Weights of a small transformer language model: width 192, untied embeddings.
MLP neurons of a small language model. Each row is named by its layer, matrix (down: output weights) and neuron, and shows model dimensions 0-191. Each number is 128 + 32 x the weight over its row's rms, rounded and kept within 0 to 255. Numbers have three digits each. A neuron's up and down rows have the sign that makes its largest values positive.
After each neuron's rows, "fires before" lists the tokens most often just after its 100 highest values on Wikipedia text that the model never trained on.

L6.down507:162099120167145099151114159101105143084122111091122179171101064120172142154153186145142121150151103061158096127192081122147142181109130096122147059129085158075104113173156122137130126092171105076148134169181121127106177189103113099079086116161141103157154136112129163110129121137108174119159165125203129156132152096141198088148130182127087075144107110112109133123167086130113155129099179105096130154160187168076135108088130192145193169113107110085152116116098073160129110181070210101152173152111123144127146141143090134127167137185106158140111139111102094117152149060105123168
fires before: "e", "a"

L3.down216:127090158138194163027091127069155133156145117159084160105105164138149148066128061132117176132147164122117134071175141162106153131173082127094185127111154091156130130163083085148116160179147130116106135110140121113142112123173150092140109105108166153133098131120116098097136095163151170157170167117105122162137121136145106140124152131210149070097137116121108126191074125140117098152102126099142079157127164148177103121193108131115130152071099092142126069117102090107125117114175128090102165209118120212172140146103073143131089128139087151164097073149118132172215128154141073156
fires before: " —;", " —", " 1;", " 2;", " 0"

L6.down443:140100150124101146117106084148135098152105088232147187155139139131125115144164114060118170131144117113124072157254149113114142147086079130105158105142158104131107100120115132161106095148111115120146112076142100085139139093055101140117121169137182106174183126086141148199140129092070161154108148127120170150185128159105164173132151136133110124059112106134078072129140117151117134129079133130116171135119101131127135128186138163137137127076153156082184165081118140089167115106082196140105109073084135145124090187057162120075080148149125125149074138113151140148177119123145116086
fires before: "p", "m", "d"

L6.down594:109147120129082137173129110137089062159190065142111176100151154107106151139147163113150105158163122099154119140168135126130162105103123077131140134094129127156110129129099164184148069153206106159131117164149117114096182196028114166142126119122189103125142077133123139138102127147097152101125121142181103139107185095148086079110149143154135089131127119115124051190171103077112158174150143125169145159037135127126169167113067139202108106123101118117134141109140119126149146130144156041138107112123098125138078112116092103146116149119122138172189115223125121078086140115068106112
fires before: "ul", "ard", " for", "ke", "ach", "ond"

L6.down17:174138137167043129148109087108100102085139125178100122089096129137159077125126121189058089135138147089146108068126151188125101140124144150118150139173135144151149100178104103189139119118181163137125122135096086109087150135101170135087100167140138129206089087113130092170134154150117180112107163141075132195096163150151150162135147120181128148136127110071121078109154123134126167115093165162120180135124132095110183166150178157173164094198152145099143112053108142088138155149124113120096152102127124100100177129129124155128140125135151120174169105185131127148136165068074169239
fires before: "ar", "on", "one", "ars"

L6.down369:137131123127138097126090136132159091132120173090160126093089192111121145093120049152118168058159164173093192127068131181182120104150148143097108125163097161088117125161124107087079071108155142126139148112076138194155098108114129118102127087096071133172099111118104172117115158071123073092101141108066083115059125109099170100138116137131128118178191162161140131142084114118151146108162119105145117101116104129170149106102183098149071147139092107149179138133147132113147184133164112148131083147176097120176106165147199097097099070127115113139135131145168091097240126137088130155
fires before: ".6", ".9", ".7", ".2", ".8", ".0"

L6.down632:133090117163194083127101101162112139177143147122172106159104142092103083143150135096205137142112085131110157140151131114158102166093113163156115081160136091126116123069115126130131118146119100147212153190185162121142080084068050102127096180112079117139142143101117111158189091114141090144062115168128123165135149119140102115135138189177124143165151129103116101109138115130165147120126109111139127131123166122134084169106140092154180168098191153144122094123146107184162071112093194125134114148122073127093170142111156057065132128160081152152190104168164140090189191107139139182
fires before: "and", "ig", "%", " G", "6%"

L6.down595:133096103122134094103083176124150145133088104158138094138094098122072103118157131113102087118153118163130122097203104144125123176075140112182132152150087137158108145123144076080149148175161087156137101136135106174121113115118159086133101064087190047116153099109096165140190106140146186109172106166094166173091134107129140086152119117203129151147118070078110109186087134129109159123141118127091156065127179131147104197138122130153216094111074134161150074120121126140175087139129100111125095143206106119146116199161125112192154191157140114110147127125087156127153110072125102152
fires before: "b", "ig"

L6.down414:087124146124152124159116070078130087181193074118134139090155087138131086153102127097179135193140107186152124102183159141150133121125123084104093180179160127097082113082075094126097131133191136178129088122115111075159120123164130144118135137131173164114112080145113107148119200108074123171178134199082073165189127183133110139126116151046137079149065072114129118113114122102173129116096135095147120140101173078122106191155087168138102136148156169145184102156145171137139159181143193100174132156162117151144135093088122106130131128150147150168143083117148141113086144131090139104
fires before: "an", "ans", "ant", " Award", "am", "C."

L6.down48:102162141123102102135061118154118092132128180131174142121096123145128187116106110175158097149178033113170173157163144134166113161114088140125066087170169119097131176139077142145181123122132112139143114158062142128131091122184090162120134102128084120100140110143121101157134198149078123115126081099114134140157129091146142085044147161149167106175131115139151111141173129125129173117126165093162085130093171185082164115119066124197156142136060174141115126116180198127130168138133161137170147176076117168128126148126158074090171111109125073107151169130154135058111095141083148095
fires before: "m", "nd", "el", "ew"

L6.down16:144175110130152089176112132130158096148124098131153125142093127182144175145111159084128112058094147086078145116224107161122144120108119114126125123131135097127124133173151079136122125122161100120104100115153087166153101120088065140107107103160046176155111083178149072146128187154070146089157168152205164133144116112137019167152053121127108097120075162159101094157164102157164101142123111087104184122145121131148137134126161087124125137144126149113147072081090080114136147124153154172135143162105153116133138154143197182064153109079119188128127119118107128082157154177131175157
fires before: "r", "nd", "v", "ars", "van", "il"